{"n_layer": 11, "d_model": 512, "n_head": 8, "n_kv_head": 1, "head_dim": 64, "d_mlp": 1344, "vocab_size": 50257, "activation": "swiglu", "norm": "rmsnorm", "norm_place": "pre", "norm_eps": 1e-06, "positions": "rope", "rope_base": 10000.0, "rope_fraction": 0.25, "qk_norm": false, "attn_scale": 0.125, "bias": "none", "tie_embeddings": false, "parallel_block": false, "init": "uniform", "init_std_qkv": 0.024, "init_std_o": 0.0, "init_std_up": 0.024, "init_std_down": 0.0, "optimizer": "adamw", "lr": 0.000523, "beta1": 0.9, "beta2": 0.95, "weight_decay": 0.28, "lr_head": 0.00555, "grad_clip": 0.5, "warmup_steps": 211, "schedule": "wsd", "decay_fraction": 0.95, "decay_shape": "pow", "final_lr_fraction": 0.0, "batch_tokens": [32768, 65536, 98304], "seq_len": 1024, "doc_mask": true, "train_tokens": 621400000, "steps": 10007, "dataset": "wikipedia_en"}
MLP neurons of a small language model. Each row is named by its layer, matrix (gate and up: input weights) and neuron, and shows model dimensions 96-191. Each number is 50 + 12 x the weight over its row's rms, rounded and kept within 0 to 99. A neuron's up and down rows have the sign that makes its largest values positive.
Before each neuron's rows, "fires on" lists the tokens most often at its 100 highest values on Wikipedia text that the model never trained on.

fires on: " was", ":", " she", " as", "4", ","
L7.gate390:59 29 50 53 46 46 46 51 49 64 74 50 45 56 44 46 43 47 56 45 41 60 78 99 60 49 65 33 46 52 38 36 52 48 29 61 48 65 38 62 44 29 65 53 56 54 60 48 66 32 60 37 64 52 77 52 60 51 49 54 62 45 46 40 64 45 40 51 52 54 48 62 41 54 52 38 43 35 35 72 80 42 25 49 42 51 48 46 51 73 38 27 32 41 36 31
L7.up390:59 58 53 43 63 56 73 48 35 48 46 49 36 45 60 76 55 39 55 51 57 46 38 57 49 57 53 36 56 14 60 40 43 70 48 70 46 34 49 40 65 40 61 49 35 37 37 42 47 61 65 38 54 55 69 37 54 61 40 58 44 34 43 67 54 36 27 26 44 42 41 48 68 62 15 31 37 56 49 38 51 52 37 52 46 48 33 47 42 59 56 46 40 18 47 48

fires on: " one", " are", " were", ":", " |"
L7.gate308:37 60 73 66 33 52 50 39 49 36 57 56 52 45 50 42 32 30 41 55 45 46 47 50 55 55 33 61 71 56 69 29 50 56 46 53 61 51 40 72 50 47 65 61 60 46 74 46 42 43 59 63 57 36 52 33 29 40 46 34 39 44 60 74 42 58 32 48 58 44 40 63 32 80 47 33 29 28 60 47 48 53 28 40 59 44 35 46 40 55 48 44 46 48 71 45
L7.up308:59 29 64 42 40 70 31 43 56 80 62 60 55 68 54 33 62 50 55 60 76 59 58 58 35 67 44 53 43 35 46 45 54 55 41 48 45 51 46 59 40 55 24 28 48 33 51 61 50 56 57 44 48 60 55 56 60 43 73 18 53 57 53 52 36 45 47 48 71 55 39 40 39 58 42 69 57 41 50 26 72 73 41 53 14 54 57 55 47 51 43 42 53 62 64 30

fires on: ")", ".", "),"
L8.gate1028:54 41 47 44 59 59 56 51 64 48 41 24 76 47 40 46 23 50 50 38 69 58 43 33 50 35 56 34 68 33 71 59 58 38 61 63 52 62 66 49 51 41 48 48 30 54 50 56 40 66 47 48 45 51 56 57 55 54 44 36 55 54 58 40 58 51 57 46 27 48 46 44 48 47 78 40 64 55 40 57 45 42 46 44 68 60 35 50 63 61 57 38 60 51 59 35
L8.up1028:45 20 50 45 58 57 49 43 67 60 75 59 50 43 66 43 52 32 72 38 35 42 69 54 38 52 56 65 59 59 39 40 49 58 49 52 58 50 41 30 42 36 60 73 64 64 41 72 48 77 32 46 28 52 51 45 24 42 47 63 66 65 46 43 37 33 50 45 47 46 23 68 47 63 53 36 64 22 49 55 40 55 75 57 57 49 55 43 49 55 69 50 35 47 57 42

fires on: " to", " for", " with", " by", " through", " of"
L8.gate1240:33 54 58 81 59 31 37 44 55 59 32 54 43 60 56 45 42 44 60 60 51 66 63 64 47 36 39 46 58 60 40 46 55 71 20 44 35 34 41 31 46 41 41 46 69 49 54 48 47 55 68 41 37 47 61 47 51 45 35 48 43 52 61 56 27 49 61 38 49 50 24 55 57 53 41 30 43 70 72 49 29 69 47 36 61 53 60 47 40 53 24 32 45 54 52 24
L8.up1240:55 49 59 59 37 31 63 64 61 38 50 62 40 38 39 18 34 52 45 46 56 70 62 42 35 46 44 52 61 39 42 59 62 36 27 41 46 58 62 49 41 53 57 46 54 57 49 39 49 45 39 49 57 62 55 30 49 50 66 41 31 41 69 63 43 70 65 48 42 53 43 32 56 43 38 62 36 47 66 67 43 62 44 59 56 61 58 50 61 47 46 62 39 36 38 46

fires on: "."
L8.gate728:80 61 47 38 47 67 54 69 59 40 40 41 26 63 54 33 54 56 41 54 60 73 51 46 63 58 44 62 61 58 38 51 48 52 47 36 63 59 65 52 38 53 28 76 77 54 56 68 64 42 42 42 37 72 42 60 29 35 74 41 33 45 61 61 30 43 53 66 50 64 31 37 54 58 58 49 36 39 45 43 43 65 52 28 73 63 58 39 57 65 55 31 53 38 32 52
L8.up728:71 60 54 61 30 39 49 54 49 35 36 28 50 54 53 39 45 45 56 57 54 40 36 52 49 43 37 61 71 42 64 64 49 49 70 53 46 47 50 61 44 48 43 46 55 54 45 51 74 56 38 70 59 64 65 55 47 60 65 46 53 38 65 28 51 65 42 53 45 52 35 63 50 58 68 65 72 37 66 53 53 56 26 48 35 32 53 52 46 45 58 45 44 53 35 44

fires on: ",", " the", " ", ":", " New", "unanimous"
L8.gate57:57 43 62 67 67 37 34 46 72 74 57 70 32 37 51 46 40 41 37 56 46 69 67 72 51 47 57 33 43 55 34 66 62 51 21 54 59 58 38 38 55 45 57 39 33 57 33 42 54 52 54 49 63 46 57 49 53 48 54 64 51 51 62 48 58 46 42 68 30 56 48 49 60 55 33 39 39 44 43 46 35 40 16 54 44 76 65 50 58 57 52 38 56 59 19 42
L8.up57:44 35 46 20 43 65 22 34 56 27 50 51 40 43 55 59 48 47 70 56 64 36 66 35 25 48 63 35 54 33 42 31 61 61 72 67 62 32 40 43 65 39 35 49 56 22 41 64 59 77 71 39 37 46 56 46 66 50 63 67 55 18 44 67 53 35 63 71 50 59 47 30 51 22 43 61 39 40 52 38 62 59 57 66 45 63 61 57 39 33 48 53 60 25 54 68

fires on: " of", " |", " for", " on", " in", " "
L7.gate265:50 35 55 42 56 36 55 67 58 48 40 40 30 50 52 37 57 45 45 51 58 53 74 54 47 54 60 13 53 56 52 52 35 51 67 38 56 48 33 63 48 41 56 55 53 37 31 49 67 40 49 65 50 63 61 52 20 53 63 32 35 74 64 56 50 55 56 45 59 46 39 58 58 53 51 81 53 54 57 52 65 43 69 54 66 44 55 53 40 59 33 45 57 53 52 62
L7.up265:46 37 38 31 34 26 52 50 43 71 72 32 40 46 56 38 71 50 42 45 66 33 56 58 41 49 41 57 59 50 52 50 51 59 48 56 50 52 51 54 64 56 54 22 36 47 25 23 39 50 56 53 51 70 49 55 59 58 34 63 41 68 46 55 53 49 67 45 44 40 55 47 75 64 48 71 41 55 27 52 50 48 72 59 45 43 36 57 40 44 54 67 21 46 41 61

fires on: " of", " to", "ing"
L7.gate895:63 42 45 50 64 53 33 59 48 62 49 45 33 41 61 50 43 52 42 62 48 14 42 61 58 51 56 29 62 46 59 66 73 45 60 43 55 44 53 57 44 30 51 36 43 45 44 43 42 62 64 76 38 37 54 39 32 60 22 72 46 56 55 50 41 36 39 62 59 42 60 59 49 30 43 51 55 43 63 30 57 46 58 61 57 44 71 49 55 53 60 39 42 38 52 67
L7.up895:48 66 53 45 53 45 41 37 46 50 57 67 35 54 55 56 29 38 45 43 63 47 57 45 36 51 32 74 45 51 69 32 40 40 38 46 57 61 57 53 44 62 65 41 22 58 47 42 60 36 57 57 60 39 43 56 45 54 48 54 58 41 60 51 57 69 67 57 31 63 70 61 35 60 51 38 62 49 51 36 41 44 47 47 42 55 57 35 49 69 61 53 28 56 71 45

fires on: " ", " at", " born", "===", " of"
L7.gate283:51 55 21 60 66 54 38 33 56 46 70 40 77 47 50 46 41 64 44 61 60 45 78 32 54 29 62 56 79 42 53 60 27 64 28 49 61 43 39 33 52 47 34 45 60 48 69 25 43 60 43 52 75 50 59 58 43 35 59 49 39 48 73 45 47 57 67 62 58 40 32 61 53 65 70 66 35 51 32 44 59 45 52 34 50 35 63 52 73 45 41 53 56 61 59 35
L7.up283:43 45 10 63 62 52 31 46 37 36 50 29 71 39 50 54 58 70 37 43 62 30 46 41 37 66 53 53 53 36 48 69 36 24 33 47 66 47 45 34 50 33 31 21 47 42 47 50 36 70 26 52 59 50 51 59 38 52 64 41 41 51 52 37 40 54 49 61 64 30 45 51 61 56 66 53 46 38 47 45 52 46 60 45 29 31 48 57 63 32 59 44 72 62 82 33

fires on: " "
L3.gate590:29 54 44 57 38 27 47 43 39 43 55 27 53 44 44 68 58 53 47 49 70 31 55 32 57 46 67 60 64 54 71 49 47 39 29 48 49 40 48 64 58 40 62 41 40 33 60 43 54 40 46 91 50 42 27 42 61 49 36 56 32 65 62 44 31 54 54 41 40 46 59 39 20 57 56 69 52 55 53 60 55 32 41 48 47 52 43 51 54 28 55 34 34 46 51 64
L3.up590:38 49 48 44 55 40 58 50 51 46 56 54 59 49 55 52 31 40 48 54 46 62 36 38 57 38 74 45 70 30 54 52 48 40 25 44 73 48 47 57 62 49 58 69 37 52 55 49 46 54 48 35 44 65 35 39 63 46 48 49 40 57 68 39 52 56 45 56 58 62 51 73 56 22 61 64 45 60 38 50 61 42 49 60 59 35 47 67 34 58 36 46 44 49 44 44

fires on: ")", "″N", " Model", "^{", " that", "/C"
L3.gate321:58 29 33 45 42 53 73 57 59 66 58 38 54 59 44 34 64 60 41 49 44 76 36 43 32 54 64 51 56 64 67 54 61 53 55 32 63 66 61 46 72 56 62 57 42 35 55 45 53 43 62 45 49 77 37 58 66 67 25 54 36 73 53 70 54 39 44 48 47 67 43 69 47 62 61 79 57 53 67 48 44 31 27 64 62 60 35 65 48 48 29 56 40 59 43 47
L3.up321:45 65 67 48 47 51 30 38 57 32 43 41 41 52 42 41 47 50 57 50 30 59 55 58 54 46 56 50 42 48 45 39 32 52 67 57 57 45 39 57 28 56 38 35 49 51 51 47 55 73 39 54 31 42 68 48 38 40 43 62 66 37 55 38 49 48 59 75 16 43 43 54 54 43 56 48 63 26 40 51 37 38 59 48 52 43 43 48 41 59 64 57 36 43 42 54

fires on: " of", " in", "ecting", " on", " for"
L7.gate19:55 65 36 62 67 53 46 61 45 71 46 36 75 22 66 52 46 46 42 58 47 56 56 61 63 64 59 47 37 41 47 43 48 41 57 45 65 48 40 41 59 49 49 46 35 41 34 54 42 50 46 61 71 48 45 57 52 58 56 45 38 56 46 75 59 39 39 49 69 46 66 46 63 58 62 54 44 48 18 59 45 43 59 51 50 40 39 66 55 80 48 56 52 58 62 46
L7.up19:57 86 37 49 50 34 29 42 37 57 57 57 48 44 53 52 51 58 52 48 77 43 50 61 42 73 52 63 37 51 36 81 43 59 51 77 57 25 34 49 50 29 52 36 49 51 42 37 49 41 48 66 59 40 35 64 35 46 35 36 47 70 36 58 63 61 71 59 42 58 38 45 44 58 49 56 56 68 49 48 37 44 50 50 48 54 64 61 42 56 74 47 50 48 58 54

fires on: "|", " |", ".\n", " is", " ", " was"
L7.gate897:48 61 51 56 46 29 40 39 52 62 59 34 62 60 53 46 50 50 40 55 47 45 63 82 43 59 55 42 46 44 61 47 58 50 56 29 62 20 74 43 41 47 56 60 50 39 32 78 51 54 52 63 55 33 59 38 54 34 57 41 58 60 48 73 66 62 49 55 59 63 42 31 41 56 53 46 56 44 56 53 60 36 52 58 38 61 52 60 38 45 48 42 64 47 62 40
L7.up897:53 41 56 75 65 58 58 59 33 50 46 72 64 60 57 51 34 45 54 43 50 51 43 44 33 48 54 46 61 39 34 56 68 41 57 42 48 70 59 32 37 65 65 57 55 44 52 62 55 53 36 41 42 64 43 35 42 44 59 42 49 54 66 29 46 58 52 54 69 67 50 49 52 68 44 36 54 63 69 55 57 47 42 48 49 47 56 42 62 33 39 55 58 45 55 31

fires on: " |", " been", " is", " ", " the", " have"
L8.gate670:45 58 34 64 64 67 55 40 32 53 42 52 61 62 69 47 37 37 49 59 44 33 62 70 32 37 42 53 54 53 65 54 24 56 33 33 53 23 59 43 25 31 49 41 55 60 48 45 43 45 44 28 31 40 37 56 59 40 29 64 67 75 62 50 52 52 56 46 54 42 46 63 51 62 58 50 58 29 61 24 50 35 54 58 31 44 44 40 35 54 35 40 55 49 50 65
L8.up670:57 52 19 54 67 46 45 34 53 77 53 49 58 43 58 49 44 58 51 43 60 61 38 46 55 64 45 40 34 59 50 48 53 66 57 57 59 57 33 35 56 73 81 36 43 37 51 72 45 54 66 60 40 54 63 44 54 62 67 69 30 61 51 76 51 44 36 46 49 65 41 38 59 48 49 67 40 38 45 61 41 47 61 64 56 59 42 60 43 52 38 55 57 46 52 73

fires on: " ", " in"
L7.gate556:23 45 34 50 50 44 30 44 59 59 32 51 33 52 52 17 62 48 61 49 43 41 36 69 43 48 74 67 50 48 64 62 38 45 46 31 61 57 53 45 45 58 40 65 58 57 60 67 65 44 59 66 45 59 34 55 36 44 63 43 55 66 40 33 43 62 61 66 63 44 47 30 56 67 43 49 49 43 41 59 47 48 36 24 51 56 46 52 48 44 34 52 56 58 48 47
L7.up556:44 62 51 53 26 58 42 64 37 56 54 67 28 33 34 38 47 61 54 46 58 42 67 51 47 73 40 39 51 51 45 47 62 45 62 52 59 68 62 41 43 41 59 48 54 37 39 57 46 52 49 53 70 58 40 33 29 43 53 18 53 43 66 56 36 50 50 63 68 45 48 43 49 54 48 61 51 66 48 42 28 47 34 61 60 47 41 62 48 49 61 46 52 32 63 30

fires on: " ", ":", " in", " and", " politician"
L7.gate770:38 25 32 54 57 44 37 44 32 51 74 55 44 28 57 68 49 62 41 36 56 65 51 76 44 51 52 48 38 34 59 67 60 66 50 54 54 36 38 52 54 68 50 65 38 66 33 58 33 73 72 36 46 36 43 42 54 59 24 55 69 48 42 55 52 35 41 64 49 63 64 45 50 61 48 50 72 60 35 52 53 34 57 45 63 79 65 43 31 43 37 62 51 64 61 53
L7.up770:34 29 58 48 41 57 68 53 43 42 60 50 28 41 52 48 60 67 59 50 76 65 47 51 55 41 64 47 46 46 55 57 53 53 67 41 67 66 36 48 66 62 41 59 57 54 46 53 42 40 73 56 48 68 51 43 47 55 46 40 49 38 46 66 62 42 55 59 33 71 48 26 66 48 38 53 42 49 43 57 52 51 33 44 74 47 69 51 48 39 39 55 60 30 57 37

fires on: " the", " ", " was", ":", " of", "om"
L8.gate309:57 33 59 43 70 48 49 43 56 36 54 49 47 50 55 57 42 66 29 61 52 30 58 49 58 31 38 47 56 63 61 32 82 28 47 59 41 43 23 53 47 49 45 45 59 49 46 50 55 59 66 71 30 29 79 50 50 54 37 49 49 51 75 26 58 26 43 41 50 51 51 46 56 40 56 83 78 59 53 62 64 29 40 43 61 41 60 40 42 62 43 30 56 38 32 46
L8.up309:36 48 47 36 38 24 74 40 37 26 59 66 42 60 40 49 25 54 29 43 42 39 33 35 64 38 66 67 30 61 51 63 56 46 41 60 65 59 39 45 40 46 53 36 57 38 65 39 36 57 47 66 48 53 39 49 41 54 66 60 40 66 59 51 44 41 40 63 37 52 69 45 59 58 73 44 26 45 19 56 53 39 57 50 38 31 50 53 42 45 32 42 39 28 56 27

fires on: "|", " of", " in", " ", " on"
L7.gate863:63 71 50 54 44 43 73 46 69 47 36 58 48 62 52 45 44 37 55 31 39 35 70 34 41 53 44 56 57 73 61 22 48 53 37 46 79 31 35 46 47 61 68 47 71 45 36 46 50 46 43 68 54 45 50 59 56 35 51 33 40 45 41 60 32 44 49 47 60 64 69 65 35 63 56 52 58 48 48 63 72 39 73 59 69 27 57 66 36 56 30 40 44 39 55 53
L7.up863:57 70 41 49 46 49 47 44 53 51 30 53 59 62 49 54 34 36 62 33 55 50 53 61 19 48 60 45 50 79 34 26 63 45 43 65 47 34 31 34 57 73 43 31 59 68 38 38 55 45 41 60 72 38 41 59 73 39 40 38 43 55 52 72 50 53 38 35 57 61 70 56 67 69 59 53 41 55 41 40 57 37 72 43 57 61 55 54 45 54 46 68 69 37 45 47

fires on: "0", "%", " ", " |\n\n", " then"
L7.gate403:48 45 55 43 62 66 63 50 66 59 41 45 45 66 54 41 42 42 17 42 35 48 71 73 56 60 36 44 40 42 50 48 23 52 63 63 59 48 47 44 48 45 70 58 54 46 56 46 32 60 68 54 68 49 47 57 60 70 59 18 49 24 53 69 48 41 57 47 49 65 52 53 53 58 70 41 47 55 56 56 41 74 47 50 60 57 55 56 52 74 54 57 53 56 47 27
L7.up403:51 57 64 35 49 59 37 48 45 57 45 48 50 72 43 70 53 73 49 39 34 58 64 58 38 59 57 53 50 60 68 54 46 64 65 59 56 33 29 74 55 28 59 54 36 57 37 73 57 70 30 56 43 50 59 44 60 42 51 55 66 41 64 39 54 10 42 24 62 63 39 56 65 42 44 57 43 54 40 61 44 50 56 39 52 52 41 48 53 60 48 68 61 42 64 40

fires on: " a", " in", " to", " of"
L7.gate719:38 61 39 49 54 50 61 43 59 56 65 45 49 42 42 31 40 54 30 53 48 27 65 64 46 67 54 50 50 57 67 26 68 60 33 39 70 61 47 51 49 45 46 53 53 47 46 51 49 59 38 56 45 51 64 63 55 14 57 66 45 67 55 58 42 57 48 57 44 60 52 63 51 76 59 56 55 64 47 60 66 47 57 41 45 26 44 52 67 73 51 44 35 53 46 41
L7.up719:50 45 59 51 71 50 53 23 77 48 61 65 71 58 58 48 60 46 52 39 61 39 50 72 61 65 67 54 49 56 54 45 64 51 42 64 41 65 46 42 44 34 54 40 66 48 59 39 55 35 43 59 37 55 64 43 48 44 66 32 42 67 53 48 62 53 67 52 55 47 70 61 75 57 58 30 57 55 39 57 64 40 67 48 46 53 31 55 63 58 56 35 35 49 41 39

fires on: " ", " |", "%", "0"
L7.gate734:31 51 59 48 36 30 45 44 48 42 50 56 37 65 34 43 40 56 44 35 61 64 61 69 52 52 73 46 69 46 58 62 45 56 74 30 66 55 51 52 23 41 47 50 45 33 56 68 42 55 57 70 57 46 37 73 47 63 26 47 57 52 77 53 38 56 49 66 52 57 56 50 41 58 58 48 73 38 49 68 59 65 58 42 61 29 37 39 39 64 50 56 42 48 46 55
L7.up734:76 42 49 49 46 68 60 40 54 63 62 52 44 56 48 66 50 45 56 34 60 54 71 69 53 39 47 66 46 50 32 46 51 64 69 51 45 36 32 55 47 57 55 37 62 54 28 52 53 60 31 47 39 80 75 47 55 43 45 46 55 35 71 50 47 29 45 70 65 57 62 32 77 54 58 58 32 43 47 54 80 62 56 44 45 37 32 55 50 63 67 60 56 26 64 50

fires on: " at", " |\n", "AN", " new", " he"
L2.gate841:73 45 50 31 52 60 41 65 51 53 55 44 42 44 54 57 52 45 58 53 79 46 76 47 53 31 51 30 48 60 49 36 51 36 57 40 51 34 46 53 53 54 43 54 38 29 20 49 58 37 50 47 71 60 47 41 52 53 59 37 43 41 29 29 62 39 53 66 58 29 67 42 32 52 70 60 27 51 29 49 56 35 63 52 31 50 44 58 55 57 56 44 45 55 43 36
L2.up841:25 62 34 42 50 43 57 51 18 40 50 56 79 38 53 50 59 60 45 47 48 43 66 45 65 58 32 53 48 45 66 40 47 46 53 38 36 55 57 60 50 46 42 59 61 42 43 73 44 42 37 73 60 52 37 63 61 47 56 49 60 49 20 55 44 50 83 64 53 36 50 65 43 50 55 40 44 47 47 46 53 47 56 47 39 72 43 51 61 66 45 53 54 29 45 49

fires on: " "
L2.gate1238:56 57 34 46 52 25 41 38 41 52 63 59 40 44 37 46 52 81 45 38 68 28 53 73 64 62 56 44 58 23 38 63 59 60 61 47 34 47 43 16 50 66 40 45 58 58 65 56 60 44 64 41 54 55 52 33 47 46 41 45 22 57 71 67 48 62 41 57 50 49 71 34 52 59 57 80 60 39 48 48 55 41 51 35 30 54 67 37 58 50 54 31 36 40 45 55
L2.up1238:41 69 40 72 61 54 47 48 39 48 52 41 38 67 43 44 39 54 47 56 50 62 63 33 63 67 42 40 62 29 42 53 54 50 37 46 74 35 40 49 64 50 49 45 55 33 65 65 57 74 69 36 53 57 38 30 54 38 51 27 72 61 62 59 65 55 43 55 66 58 53 43 39 49 62 81 58 47 49 56 53 57 60 55 51 47 62 64 56 59 25 53 59 52 65 29

fires on: " |", " ", "1"
L8.gate372:50 51 68 60 75 36 60 59 72 48 57 49 30 48 43 52 42 59 44 49 49 68 58 43 42 50 60 40 48 57 44 45 50 69 56 41 55 45 30 48 49 39 54 27 55 40 31 67 39 61 40 38 26 34 55 63 66 45 52 29 37 55 71 47 49 59 43 53 58 64 58 56 50 50 50 63 62 54 56 44 41 26 53 55 42 39 47 69 41 65 34 67 36 42 47 67
L8.up372:56 37 42 46 79 52 62 19 64 59 33 57 43 64 56 54 43 53 51 50 45 51 59 56 63 60 58 33 54 52 55 37 29 83 55 51 43 24 53 43 41 58 54 39 45 50 36 54 35 57 70 34 61 32 69 42 28 48 63 27 68 44 64 53 39 70 53 52 62 42 59 43 58 62 48 54 49 34 56 32 49 35 60 44 24 34 50 40 39 41 50 49 84 57 67 62

fires on: ".", ";", ")."
L7.gate499:53 64 61 53 46 43 26 56 53 60 66 45 34 51 52 38 39 61 20 45 48 64 68 39 58 54 59 51 57 68 33 37 35 58 62 38 63 55 52 66 57 56 42 54 67 55 46 60 41 43 44 54 55 48 41 66 47 40 62 23 43 48 44 57 43 49 59 62 57 58 27 36 46 50 55 58 57 67 56 44 53 49 55 34 64 62 45 40 50 49 40 46 60 62 37 59
L7.up499:42 43 49 51 52 42 58 59 56 49 35 41 42 84 39 42 57 23 82 62 33 68 27 60 52 46 49 64 60 29 75 67 54 37 47 49 53 77 64 33 50 72 38 55 52 65 70 68 62 33 27 45 51 70 54 50 68 41 86 55 61 71 57 28 41 58 59 48 66 35 39 47 44 57 72 68 56 53 57 50 39 72 38 47 42 57 47 56 58 49 57 50 36 50 45 55

fires on: " as", " with", " for", " in", "As", " by"
L7.gate826:55 64 47 59 51 57 51 35 44 61 32 55 61 52 56 51 45 48 49 37 54 67 55 51 58 56 57 50 50 45 47 45 51 48 42 48 59 32 28 52 53 45 73 54 35 49 48 33 25 67 78 66 42 58 72 45 26 41 46 44 52 55 56 52 45 34 54 40 74 46 43 64 40 54 68 54 43 65 43 62 62 67 43 38 50 60 59 58 55 67 17 54 69 48 64 33
L7.up826:50 48 45 52 23 50 41 71 48 43 46 56 50 30 61 62 50 27 66 57 70 57 49 42 28 49 63 56 51 48 55 44 47 29 27 47 55 37 26 58 64 64 58 49 73 48 53 52 52 40 43 67 50 56 67 51 30 31 52 58 45 61 32 67 37 62 49 36 21 62 37 34 59 50 46 58 50 35 36 35 32 46 52 48 48 65 54 52 47 39 50 41 33 36 29 69

fires on: " for", " on", " in", " from", " to"
L7.gate1011:58 62 78 48 64 62 52 60 74 56 21 30 41 47 58 41 58 44 53 68 53 31 34 53 38 67 51 64 48 45 55 43 43 59 35 51 63 57 39 47 55 52 53 34 60 63 43 60 64 23 62 35 50 43 51 48 52 39 56 26 50 54 35 47 30 59 62 38 71 56 50 57 61 45 42 66 61 52 37 72 52 63 43 57 32 47 43 57 55 21 50 60 41 45 66 42
L7.up1011:61 41 62 70 33 53 43 52 35 31 48 57 47 56 50 46 49 65 39 45 51 56 59 41 56 67 41 36 52 63 41 54 76 08 42 50 48 45 60 57 38 85 78 65 38 41 58 38 49 29 44 58 71 35 52 63 44 62 32 53 64 21 56 52 35 72 67 43 67 40 49 40 52 59 28 58 37 43 49 51 47 55 35 41 74 60 42 65 47 64 31 56 45 34 59 48

fires on: " ", " |", " |\n", " one", "C", "\n\n"
L7.gate1234:51 46 66 54 35 54 59 52 43 60 43 59 43 62 55 47 51 51 37 39 46 38 74 61 64 37 63 56 58 52 50 46 45 59 49 37 63 46 43 57 33 38 67 38 57 54 48 45 57 70 58 71 44 55 43 51 58 39 54 52 45 67 59 68 37 59 41 57 57 40 59 57 52 49 46 32 48 35 60 53 36 38 50 51 55 57 51 35 45 47 37 37 65 58 73 44
L7.up1234:62 47 47 52 24 54 71 45 53 52 41 79 55 56 46 61 58 37 51 60 63 50 45 37 73 70 46 54 49 13 46 82 47 54 59 50 57 38 50 46 62 43 66 49 42 35 45 67 48 43 46 53 40 56 49 32 66 45 57 54 62 83 75 50 30 44 45 34 66 56 41 40 58 47 58 50 71 54 50 52 64 60 33 58 54 50 57 60 43 27 63 69 49 57 61 65

fires on: " ", "\"", " |", "-"
L8.gate325:62 57 67 49 52 43 57 46 35 35 56 40 70 54 36 62 41 61 35 49 58 34 30 41 63 41 45 50 51 55 70 47 46 50 34 42 51 46 40 66 48 33 69 61 27 47 44 55 68 45 34 64 43 62 63 43 44 43 39 36 35 39 51 42 32 45 47 54 43 35 37 50 44 71 63 66 41 49 40 36 65 41 59 48 60 56 63 42 46 44 30 53 39 34 28 58
L8.up325:57 52 46 26 40 61 40 58 52 72 78 38 62 62 45 47 35 51 31 39 41 69 45 35 47 46 59 64 54 34 66 51 50 51 44 50 51 58 46 53 41 59 57 67 30 44 34 66 73 46 50 56 49 67 54 49 52 71 39 42 51 49 69 31 32 48 38 38 70 40 57 27 29 45 55 66 43 58 63 48 44 51 51 46 50 69 22 43 39 43 74 63 40 32 36 66

fires on: "3", "4", " Ottawa", " Carolina", "7"
L2.gate90:62 20 47 69 60 38 50 65 55 38 46 59 58 49 39 64 51 62 64 49 70 67 64 49 58 62 55 47 55 44 80 63 51 55 55 42 53 43 59 30 57 54 64 57 65 47 51 33 58 60 48 22 65 44 51 35 52 48 45 46 36 70 16 48 36 37 55 68 33 48 46 59 64 33 53 58 47 45 43 44 40 60 38 62 42 58 64 60 42 44 53 34 51 52 51 38
L2.up90:56 35 44 37 21 55 48 60 58 48 62 70 50 49 31 51 62 55 38 57 49 71 49 63 42 38 49 60 44 59 46 52 44 61 60 47 53 50 38 56 77 48 73 58 49 49 50 46 61 59 50 55 33 47 52 67 58 37 51 43 58 40 58 71 56 45 49 30 54 53 43 50 45 36 53 61 35 49 61 52 80 69 28 73 45 48 57 57 63 44 51 48 18 41 49 32

fires on: ".", ").", "\"."
L7.gate1221:64 55 70 60 54 33 35 56 69 49 57 56 48 40 57 43 55 52 26 51 68 65 58 51 35 54 53 53 70 48 46 58 49 50 46 43 60 62 59 77 64 42 49 75 68 59 31 73 67 66 50 46 50 40 32 57 45 54 50 52 37 55 33 46 41 52 52 60 64 54 38 43 35 73 43 71 40 55 44 48 39 55 37 28 57 51 36 38 51 68 53 45 60 58 49 37
L7.up1221:63 49 69 42 44 52 72 51 64 54 27 38 34 46 29 35 51 53 73 49 35 62 27 53 75 63 37 63 52 43 70 60 66 34 39 59 61 71 78 56 54 54 39 40 63 50 45 46 45 46 32 49 49 47 39 56 48 59 72 60 63 35 53 24 36 41 41 67 61 34 41 45 54 53 57 43 43 43 58 48 42 59 36 52 52 66 50 59 66 55 71 34 47 62 48 46

fires on: " of", " Score", " published", " to", " wrote", " ("
L7.gate1121:59 40 49 52 48 56 41 27 54 52 54 53 42 47 45 55 63 64 55 49 48 35 68 36 62 37 48 39 64 62 37 60 52 60 52 42 52 54 53 54 56 68 47 56 62 42 45 57 56 62 40 65 67 34 58 53 26 50 23 59 21 56 53 78 52 54 46 20 63 56 53 58 54 44 29 52 48 55 46 61 42 30 51 54 81 55 63 56 54 56 41 49 40 71 50 34
L7.up1121:36 67 44 72 50 74 73 50 49 48 37 31 32 61 56 48 50 48 63 52 41 37 31 59 50 78 31 80 51 42 48 40 40 35 61 55 63 47 53 67 53 47 62 37 48 43 60 51 32 39 52 67 53 40 57 37 44 61 53 54 43 41 51 53 44 61 52 59 31 59 72 65 42 72 49 59 45 62 36 38 54 40 59 59 33 44 51 53 62 64 67 38 32 49 46 37